Weights of a small GPT-style language model, trained from scratch on English Wikipedia: tied embeddings, 8921 steps.
MLP neurons of a small language model. Each row is named by its layer, matrix (down: output weights) and neuron, and shows model dimensions 314-441. Each number is 128 + 24 x the weight over its row's rms, rounded and kept within 0 to 255. Numbers have three digits each.
A block is one neuron, or neurons of one layer that tend to fire together. Before each block is what it responds to, as a language model described it from the Wikipedia text at the highest values.

Responds to: Table cell separators
L20.down75:127141127140086108124100167104154149119129142090187084114167109090154135142137163131123136098127107113111128151130111180129153119103099133140137069124127091127141065099145140150122133141137116112140101163085158149084182123163163129127111129123140146116089103138100102127127141119130129159107115105146129072151128155127127156129116157118118133152166193137157094134152142160115130083133
L20.down366:111141159101134110152125098148087102141141173087151120145099120172116111114125131177115178121130132111137144134145146163127156197189168118155110183138093095117092132138155107107086166167115122139139123142122095081142130163129115125132117085125169145118150125142131113122154106097117140078112089097137103137090109145121120126188136112119116144115135111128120165089083117150126100173145
L20.down453:145127131136090134105140088127157155121143100140084118192100137162121111169155106160104100142136104135132121123117175119157181102138132107101164141103138141123125128153138162110130135144103152154139100112109125117119100134102136165119138152114110130113108097124096127150138109090140128140119184094130163083084107115133153129125127123111110112125107148145155146114116120131142117165137
L20.down631:111157127131109125073152120191116129095102088135136140137164151102173082125116127141107107163095129129098147152085112129125140148151124115166093118112149176104149110147091120106125162159139119135068170109153138134113156119123072139135125147144167082145104134124142125152103110167151138143102116129141166107093150097069109069090162135111124142159125151163127168139209102137109167134157
L20.down920:147131141088142113114165126154135114107173154133162101138186147151140121161124099116089126122122130130122096151151131148116092183114137174155109128161141100096132125145180136130076096115186123127148125136146097125120102109150121149076100115123124123108103139159090137084167112146105159112148138129159149124090082156153136098123113109114118143090140100132113092129084081167127157149109
L20.down1512:121135125119097113113096105101122158142112120148124119142112136122125092091155140161121124085090117173163120103110163129166121130076097112124130147140128144114133087161102124129127130155128100120172135111099136118101082121124102135102139149132146130171113155129081180143147111120150121149142120112139112140137142130179111112142141104126124115129104091154146113120101139083122136093106
L20.down1577:159140137113133163107105121131107137110120116154119144157127141109111094110125145146102172137103146131116137086133124125110132136127133088154155206143120124149138121118170105117119138155110105114123122114144151119128091142096126131142096137150163094140108124111103128135116118130135105121149152132116143134127085113140124139124132119104135187136148129086084128108128148127112141127115
L20.down1623:153135093133115120099126105097109141066181183127108077175113127080070116145140120119104143111146110118130106121099093121126079150103163166102164135144083081119134144140114128114086122095109119162146091203126128106120176118146147123102106116124174147122125112139134109129087079116116090126142099152105128124139134103112130096140107155133164095126152111148106126124148144078177113147134

Responds to: Verb inflection endings
L7.down394:126153138103112155121149139121089104140142116132150128157184189131119116141103148099155096137111125115144121134110163150106102104142134180110144123092102110138129107193091115158172093106133128134076124197147103126091113140113140143134146131141187139115119152072124135145134152176114138111127126109125134131161097111141108095147155124115144121149132133097083098125134090151137146139119
L7.down618:139148130124150152141117153109147099149118127121127131149103088158155165130121111130126115125120161152163147103149116135163132127136113140113123109138125065152145127139109087106119124199078128135145156112142091091107100143140126145106119103077103145124092131144161114124093135106117148105124144143151113139135178123148049146176120077182150138160096135077138126114139114157113108152102
L7.down1013:113139134131167126141108191137102083136142073156106097118168179127115096114147076110159167132153156192138123143135147125154101139138121146104124154098085128120126147160126171109141147173110151128146119175174124126146122110154125113111153139104130151131157143119156130118163161137123137106132131131127126139119180146068117106156123119178107123109137135140149108136157138129143147133158
L7.down1438:106142145098092117145087132142147100125090121164150107142073174082161134093112126117134116118106118095121133134117121093127084116102192127136144126092134123132166110095133176129122109145104143120123136150126082121084172109127153103110128142125156140122097158137125110141116155191111138122125129138160097110142128075168128123123163112145152103147135098117099140116092108102170146152121
L7.down1477:170147108119168129136099125166140087134154162163110148151130155087103126161122088140116131132092131109094151146107126107102115146119105134117114157158104094116137064108156157100124166108122142120121119137073121123143130135143106135101179172126146181150160158146136116100140163140153141158142121124111121126124126101089165112111088119096083154117135101173084157152104131134134119148133
L7.down1523:143127149180109134127151132151109138134118157160145155162104141114125143094136121133155135190127127129104106108160108089111107082130170187113124103135170163109089124133129159101153177147112161119156130134140126088106124127162136136080171118135122154124114106138139123130136099110175109099116119157161150126140076095091109126144129147142105139126163108048130121077128119114131118120152
L7.down1564:132100119127111143102142114127107121133162116104151125123167100175079140132124109135153144135158147148146116129112129135152154150143108141071100125126162111128096101153093114147142136140128134127152072139093091130145179158125113162086126149136141133147138154111093115154117134131129136141140129110141135080144104184098121152159143128087136106138138126116146187131111112126137111142084
L7.down1762:140132125147118105140105130149156125100132118159119153089117113151155122140091138164097125126143133122146162091124158144141145140133138115132083134129132149138149100124094164136173114138107141087124131108088172156087160165105156122103096160067137116105126118117108103151115145137083133079083089160132118164140140136158072162119128111178094158083154125095125159169128120145154144099102

Responds to: Word-initial split "s"
L20.down62:140120106112102117079095136132155155133106076106141112146108170156083125110101145116165134105124098160132093170145127099094118122129175134098135140064125136143140152117134099052130122136091142107104162136123161126120111124183083101130122127142140092155124173115086146152167138145122151147127130100152162121115118148098143103120082117148118090169175135096144130133124117106153155156133
L20.down450:135142116116132121143126164127134152121120125156132124124119143124130179137131117121122159131118097106160109142168113125114130143126159126141109151127099117123133090096128103127175108100113082141150138138157109163108110149127113148121115116117098112127062126132124137119218133155130142098145115150133147136113122121038097116083169109135108164137140145136168127159138095128135129121135
L20.down603:175144110150096125116120081112116144100158123128162106140094138106141148093119130112125136175103109135139149132183105126121148122102119155125148116114154139111131111141136133125193122114092104110085148128111133114102106094081153157136157107130113127163107146136143108132140153142099106185139138154079165141108105110102130125173092151105129116132141124135119128094087083108105127092133
L20.down810:139134131156135148127140096123114114121145128143144105150143132096143148113103096141105149185129132141103139090170131129155095197080102151125073104136114108112145095120159087126174097166123099142096118134113122129110120191129134129128140086160058089087118121073122145140148125151132164118161150116155108164077110113109138135099091136110126153101102115119150127128141107169136168147179
L20.down997:153151134107127107150092176137132087118127120115188141090108104117116144128158138080126166155133132133131121141106124069111118085138147164132158105141112104149107136102148170137149111141121085138147146110130142107103113138135207147169117111184137107101145107121113120103140127161120116106150120146162111152082117126142135123125146119170127110090082103078104162107157127151109141130126
L20.down1157:118121132117127128122117174121125133107139121128130126133159109084143152140148104106090174161127095114160113148101115178113097179100120131138121121157138151137183128115132135120140115124123142131115166110143120094097122148126137127100111137098154168136110122141148113129143132164123162187122130180090153132141108149120107138139128150083113111083125189133202179136176073118146118108151
L20.down1184:140113142175157132143086113130127137132143152105168143143154128177135096166158115143137166111110126099101167122139120106133099119139203100112114144129126131102142135107124125096146124110149134126137109136099126132135165156156117146130124132124116118140139111121167162113082174105148137104148131104137140115160115159102138111106090157144167114079161127153101143120116202157103130114116
L20.down1757:113114139098124130157147134161102142163122117126096150094104112100132132105086129130111126130132145099183164126139147111080119130162171135163135089119080112167130095153118173153124102083158142159128130112105135137097184116134154127142122139148137133128161133127126162129121133133163119146077129153123120142153105139116110086118127161150101157123114134090108174142152172133153122126107

Responds to: Mid-word fragments and table pipes
L19.down296:113106092134107173137112121071096129125105124135101158156093141116119140090129118123155093124130142131114161096109117148112167161170132160176142145157152148120137127115138128105164139115144159126125144133125114109158148136097122164083110141111094132108110139139143144126132117128111137127132113120135141163125189110165138109169062130158113119094096125135130107127096127141153120124100

Responds to: Word-initial "Ad" fragment
L20.down70:150128166115094091109111091128124126118145114123113099133122138160132117077107163141100125127142139114147125157128133103141091156117121121130125143154133173139110088139157167137114077141141133156104173127156166089107120173105174143125107122110123160106127159119117083119102078126116127125114079155142131145087150150140148114121114102151152102124137114157116135155145116077140137118117
L20.down340:111137112138115118100134136175130180142123113159146150104086158136152125109127112160147158171124152108182114110089159118138134177119119134110091169095090092118165148131085139150109122138122133089109144109150125151104080135127139131129099110163183123140130119155130140125155103159138116146097145093110151082048168095093108132115123136123126127136169125098114128116093127143124135107097
L20.down692:111149165138092147128116132143152106121122076124103114162126126160135131152107131147115120078121152163105133099148151105151126142133074086119136156131113144107091152118138159095159153179148124110130118171146129078097103171146128156114146145141074159107096112108127095097120139083122117116118110158138102067100161140111180113145101117158119142119135189124119123131161129150155108058159
L20.down845:106095119165076125101102120108094103124132101122117107155133180132151111123124172121129142131133105150143144102082133165151152177122150106114125122106145130160169094135116135126162146087104116126136127156125142122163097101105122135164155176142100141116117091146106116123146111094124140149134117108146090123102115086155063139170115138102122123093089117148107112149138129087155089122125
L20.down926:153154144141122151154147163093152122186129087130121139129167127116150142150107115140110122111133111102141078102145151104103081137133126167126134116111119098149111135108118156121094148114093116127155105106106118123118169132151105141156120099133160135178098134134142123096108116136134096106140141161152165121146131120142134140091116112102081113132135167145161122118121101169114146114140
L20.down1061:153105099131135108123142131118103118166096140149095125129112131097175091134118170135163092121132183163116127142150114109153175136110165118125127167107124147165139141148121113136115119152136127185118131130129126118146125138185121133167119158116105143151126121108122139127166115085143107089158175099095113130104155097128112137100173084159122111136090133137093130128112106119132127125133
L20.down1320:167144133174133114128177141132105112104092077114132118139117149150115135095126139095121156138113162137114150118107109124108120141095116163133079161120123151092164126101115161124118158145136119138123126152142155111074096129121128141133119134121099139126134128120146126160133099156102109156108145110130112146112115114127161126170160124115107108116115139139110154091180087141103155097125
L20.down1582:123143129115129129099169111135112139173106111111152166117078095156135137174111133098112099112089143099146158124117149175121126112123173137117145122153172114152153163115133108137080129125142132143106101182085194127126108188113125122132117151104126116121117122169156123109131101125102158137122119123131147124127107135167161098155066087100107141119129144136149120121116119118100129136113

Responds to: Verb or preposition before object
L19.down899:149159107138143145160096125127127100143157139145103139094122092118106195148091161098148117137140142161137114178111113174130154143137141150125133115133131121105106140125117137164137125088147100139142105124112103110109136126132100117129141127115084124098126123182122114147110148117158155147146127121106114162128129135140141104171112174099146110148158169114137101126150111090122120122111

Responds to: Mid-word subword fragments
L19.down1255:124100093079140138117108112161120139107082139143142104169144080180114109143146098102148180132153146115135130162098141155127134160106081122115166131149100055143127165120138083096090155122087112137129089137142079096134117102103115138090123158138119124120126135152155148136165106152123148141117156097104139141135124072126146149120109098151114116114157130114115118148133171122103128117134

Responds to: Mid-word continuation pieces
L7.down294:163103118110120157125122100123129088091077091169161162094166133142117093156097117110134136110119136111088155128117158159174088127104132155165115105120132131128145113130132157112122111124155165123150145096129134120142119109135188090114146165148140125150097155148142129127127124136149132144120099081080144081140142131182099131131107100159136191135103126121127103108062091112123116119080
L7.down516:113112164111127143129121067113124126148119131135149134117128140111086126120120124121086147183113157124159120108128145178139095140146122150098143174140115162075145150124114155104101128090123123140136091103136118150157129063162129122137141123118087102074155156135100095139126088080117158162117105116139149157048165123133138119115136093160132103137148139122150128125120146116130140152113
L7.down730:173162156145144132120149150110164123155154105113140148117124118146118078118137133115081145131130135106081114139117167120133145133098157097114141073125126118158126178113151142146133133159101121159186146167174116159144124173152113144100181089118117137103124105132102155090113088149123130133120153131121126100163125102148115144178102122124130160114116147094171091143167160133106102164130
L7.down897:125118110156133167144085123148116110131172102154069152135092114152131086092130136103133088128141058108129118113105157152107115121145142083169116099077149122189143096139108131156138102117135134136110083138118093172125168103122165132149081146131135149155139099171124137115137160127129181162105132169098100138147127131141155134113125126105153141139140141109137114156167179092111116121141
L7.down1029:118109168120120166156099147129159068113129104136117113080142139169125115120138101132139166150053115139123113136086137120120118137124072093141163102160111104122140103176135126137162138106165156104156144087165110173146112144143150215124105139115156122117126106135118113156135143146145130079131156154110130146141142121131122129139131160126123159144143115088130136114131117135119140112128
L7.down1323:113118140115178116191092116118100132143140160139136093122126149150103114135163120108099105113131116114108108157139086109112172116110151143131139085127124124131027134117141108145126127152140131134125111166143148106142128116110106102152116111123122099140159103138125136141166135070089116134133111128091119094090126134112138110135131136137107097179093115155139085149145131122116131135091
L7.down1382:135128124138140106139131097088145147131134127154129125073096173128137154117146119154092181145128147102113133185148124138132124116105194135116115167089120151088142153097126126141164098114152070097117126134105154166133161127097110093120100094163148085131170131129122133131100115109155143133112126119135144074137112115170130105131148108165161174143080121123122112077158131139121138119131
L7.down1534:132144116106074157109075169163127134147152175105107100141155098126129110156102151129102142170108176134096122135175131154116127170152104150093141110163095115092149118118093156144128122137122141118155136126148133148118136143081155111146117144124152135200133120112189147104138118143133115148134120105154148139158130107132106096115120099148126138119115115124139148128142106110101167140130

Responds to: Infobox field colons
L7.down284:111097106115164121118139159098121084158172146151118157121119131126166114119110172135135160179136097133155122140074083134151085135141117068142095132125108147124131136130094083116110117132141156103133156114178173110120106121180166119122170143108130184165126141144134116139087109106144136139099130117103129116149100127151095097119132180182104116141140145145112112108172105149130144121150
L7.down573:111118138120128171115156145131123180134119108105124131103110131098109142097137132118129131120141084092086130166107141122121126087115140137120115150122109108108069137147077145117143137118101142082118149084170144124134138117083133163129186096108131163122118106137093125121129137098100116165162137101154116136126120127149139132142155119116135125131130113097123135100153147100160145128131
L7.down733:150120089146115155151120111144141101101151168160146164090129124142116168159093114119148117140132161084145116091117150118115143140135157136103142125109156159114069120147111153098136086078137131167101113116085096127108137155153134093150110128117149149140146123110105110101149110161146108119086106100145115126163120123151131079174147071127116168150159148113128169116164121149103198144125
L7.down930:169123150139160099155131106113107082167140096158127157112111158129119106142113132151167171119141138131121159146111115142136072133105135083171117163154136117118122122151156119159111163134097095103105159120110117095091104095124150142129118114127137165133149132136140146171122124157172136126122138119102122156135132127136125144080147114140157097123141115132128138122073123123133127129106
L7.down1026:124146115151139135114181160107097125121112131111149096107124120126108133133148128139152137097121132139123148104131102131120134090091129132144146102117124126163110065119100114112115114100092118119113182123162167130123124123139151084103142091109102119168146145117139136132156152175118131150119107150165081117135115119172144143102146135169152168183119143115109138083051136137157150094112
L7.down1466:122125131150102159111123159102107098163117102096106154119140148162178141113141119126147132115112139091124141105152134133151101129129159109107115140130162156163133141117133122129188092143085152159153137172140107117103120116102136125114152161123141134187134114109133159150151156162146157136141137096145108097122085103139089103113149122113140139142141138126080128116128119153171141064071
L7.down1577:128128104108131154101101139133093137141138148108130167138100099171152125130142148126165119107111138133108103108101137119150106097130132117084125165115184136161150152119139126149157127110082123143070111152111103090134120111132135150123130115111116162148119114125116139142129156112108060114143089141104155125152121159160073135119148135146110108112147132089078153097112158111125098105098
L7.down1710:110171150118174154096135117132118093111119089179136128128082135139132091132163154147163137111137154093124077111105112116098111094123134135125116160194153133132168123165146161140141189058126108112113152098094111098115079140131082107138150101087112151136145076203085106117126137115111115132122120132128096192163137168108157126106117096136150127133112109162150105130090128153122133134132

Responds to: Mid-word after o/y
L7.down74:178137104136079153168095128095121166122130104160154159115135107121115151130122094134119144124153086144096160100078111160157064106093193137156137158114070161129130082105119153120125143115129171102156119104095129129150151141168175108162169126131085134178073156109120135175174130105133171115120110096122134159097161139150127163133128115141087116132159129141099150117113108123135118123129
L7.down469:170152122098131143119127123126103154121146120132127118098141122179115114157130124120120116108125101109129136111128096098136110186066086139146105110154146117135102088095133146116125141134175083114110184150128099144099094158091139089146098108165164115147130092098097140142148146109124148076130120084140131143128155116125126151115176155109101153110148143157110166113142110165129123104108
L7.down552:139105122112154153107121129085128130158156095101153113109135115151112163158150065139127121115155173064167158169152128160138113137104137119113159154125080137121112097126158118142155141102103138098109153115145169112076136131137122124133158132116128107157143137080144130120143130112080113129146106155125149163133112101131172133083142098144130149142139175158165176153116093147129104103137
L7.down687:115147118124131108153101120074099150106121146098115148110128111138118151118158136135108121154165123161069136094120133132146118152124124150142153127121125152126109110097115150117143108163128185141133142111109084143150105170105167127126122146145130142134126193125134115135135164133088109132125062112114084085087107107119145130135112140133108185128095182125153139120151137118103127142104
L7.down751:167150141106140149110163093124114121119091097134142123113118139130114140147134133146159108112161118146110135095129129129146072166154170140084126142090088124178110109129139137152155102134158114136120109134117091150070137094130177142107130107134136186133133124114183102162073082140101125129129150117127117112118163126134122158152119137118121111155147137184071109131099137134144143142140
L7.down1074:126138082134119135137108153093108080152111151155125130111131124114163141140142119135135101139119129102132136110136091117077132116170104111147108106144138132125157128162166106131154106157152135135090133140130126125111164064164124120156135146130156142156159125134136123124153129161183124108128140164113147140141134129155130113141109139128112108178153168112138080144113125110146123108136
L7.down1472:154136141128106124131121177105118126124154100137174155135161148106105171116130131101093144122108154124125096154120126104122151143110133136116162186140123141141091143117096156118113134130081103134172115143106118122108139112145127128115169148157137133125177159124152143120139119099099123153155163130138082095146155138115129133131129122123091159137152100096112120094150150109134128146137
L7.down1705:140122145121152129144139113079130116160106089053144118140110165113126137084153121134118084106133126100148147115131156107138135160111135161150102144155128148153111113161114147144122120160123124166125088139097124109062112099130096107117124119151142171163139110099139114147148147141172144149128120125133117132177108151137131110123089133129097124135116138160155112093111097108122128152104

Responds to: Early word-fragment pieces
L7.down315:132110144131145119072134082112091128122121141125125153123165130104137120102081107118134166137183126138130123148142092133134159107133141085162118148139147131107142202178073151158147139123138156126142102108153126123136119105130160142120142125169089118136117096141116139159128105108100164101131145126159166132139137136126156174120159132130152136161109126141131107091161099158132111133137
L7.down322:128085168100101093137124121118140157125128120134141134135109155156114127074136133135121120100131147119122140143142106155166094065144093111144125079097106145148125148105156084139121153152101142114128104154142155129145145171091168150147097115104105160090079136158103135146096153124163120127153115138146093177152145109137174112148130150107156131119092074159160159112076134127136134128131
L7.down583:121106105130124149176148101147080102119124154151123098151116114113127105155132150100158091106118108116124147120112151130131105121081080132105109143093130134134118133162166126101095181112129126106112130093092095147155138138121199133123125185123132150088090137106135140124119178169156115114119110120069161158155169104103098124123142119108110089148142150136118120184132136097155167099130
L7.down803:179134124158071131138139132091088086119169101138132068138132121124160142118113106137112121147167129093146100108151117173167101144133111130083146126121151129085116132133108099102119119140074151136120108113117130175120149102130129109133111111170171086171150125130185108101134132136124129139153160148105133110163126103138159137141171117121103131153150136131110124135107141134135130169133
L7.down804:126136119128135127117117103105099144119094138134140121147118123138142099134144165109122173118160108103168107167158127137116088112122152133113104079107096127075133104123114129108133121105140132137108149142130078169163110125101100136150098089147156136074140139073116088132126138158119158129150120135152143129110108145125139129154176141136137114113162143112106144181172118153153142144085
L7.down984:114161146133109124138140114103069100123096121116159102121124108124170088095114136126174118102140156129131139124150111196114108108106107107158143144131124163137121151161153117125137122136111151087104121102129124105094121107099101151117080139145115123122123154112114136128158132162109154105124144111141152156108131128167111154146121148083131172067144126096139104149098153091132121131125
L7.down1166:155139168128094125130190125112133097121090123147134131145143108112116106112142145097104115107121099162126111115123173151127104108134150130153114123102117114128104103131136133079158155137170124089122208122054141163134115144103140145111132150162165084144097121132117122099145108147124158118106125135175138144109131081136117159143145117129152126152138163156111139144142179148141125123138
L7.down1350:142089146108143153117095096078075129140078144128103116122107154117131143133120152120163098153155104074153153134117123135108152125119134121118142114092099099141153109134157101103112111125122124104108123115106107101156101141161115108123128178076132066123127144142104166128082150165170121122149157121131178139101177111132083125133137123133118116091154106124106114103163132093120148132095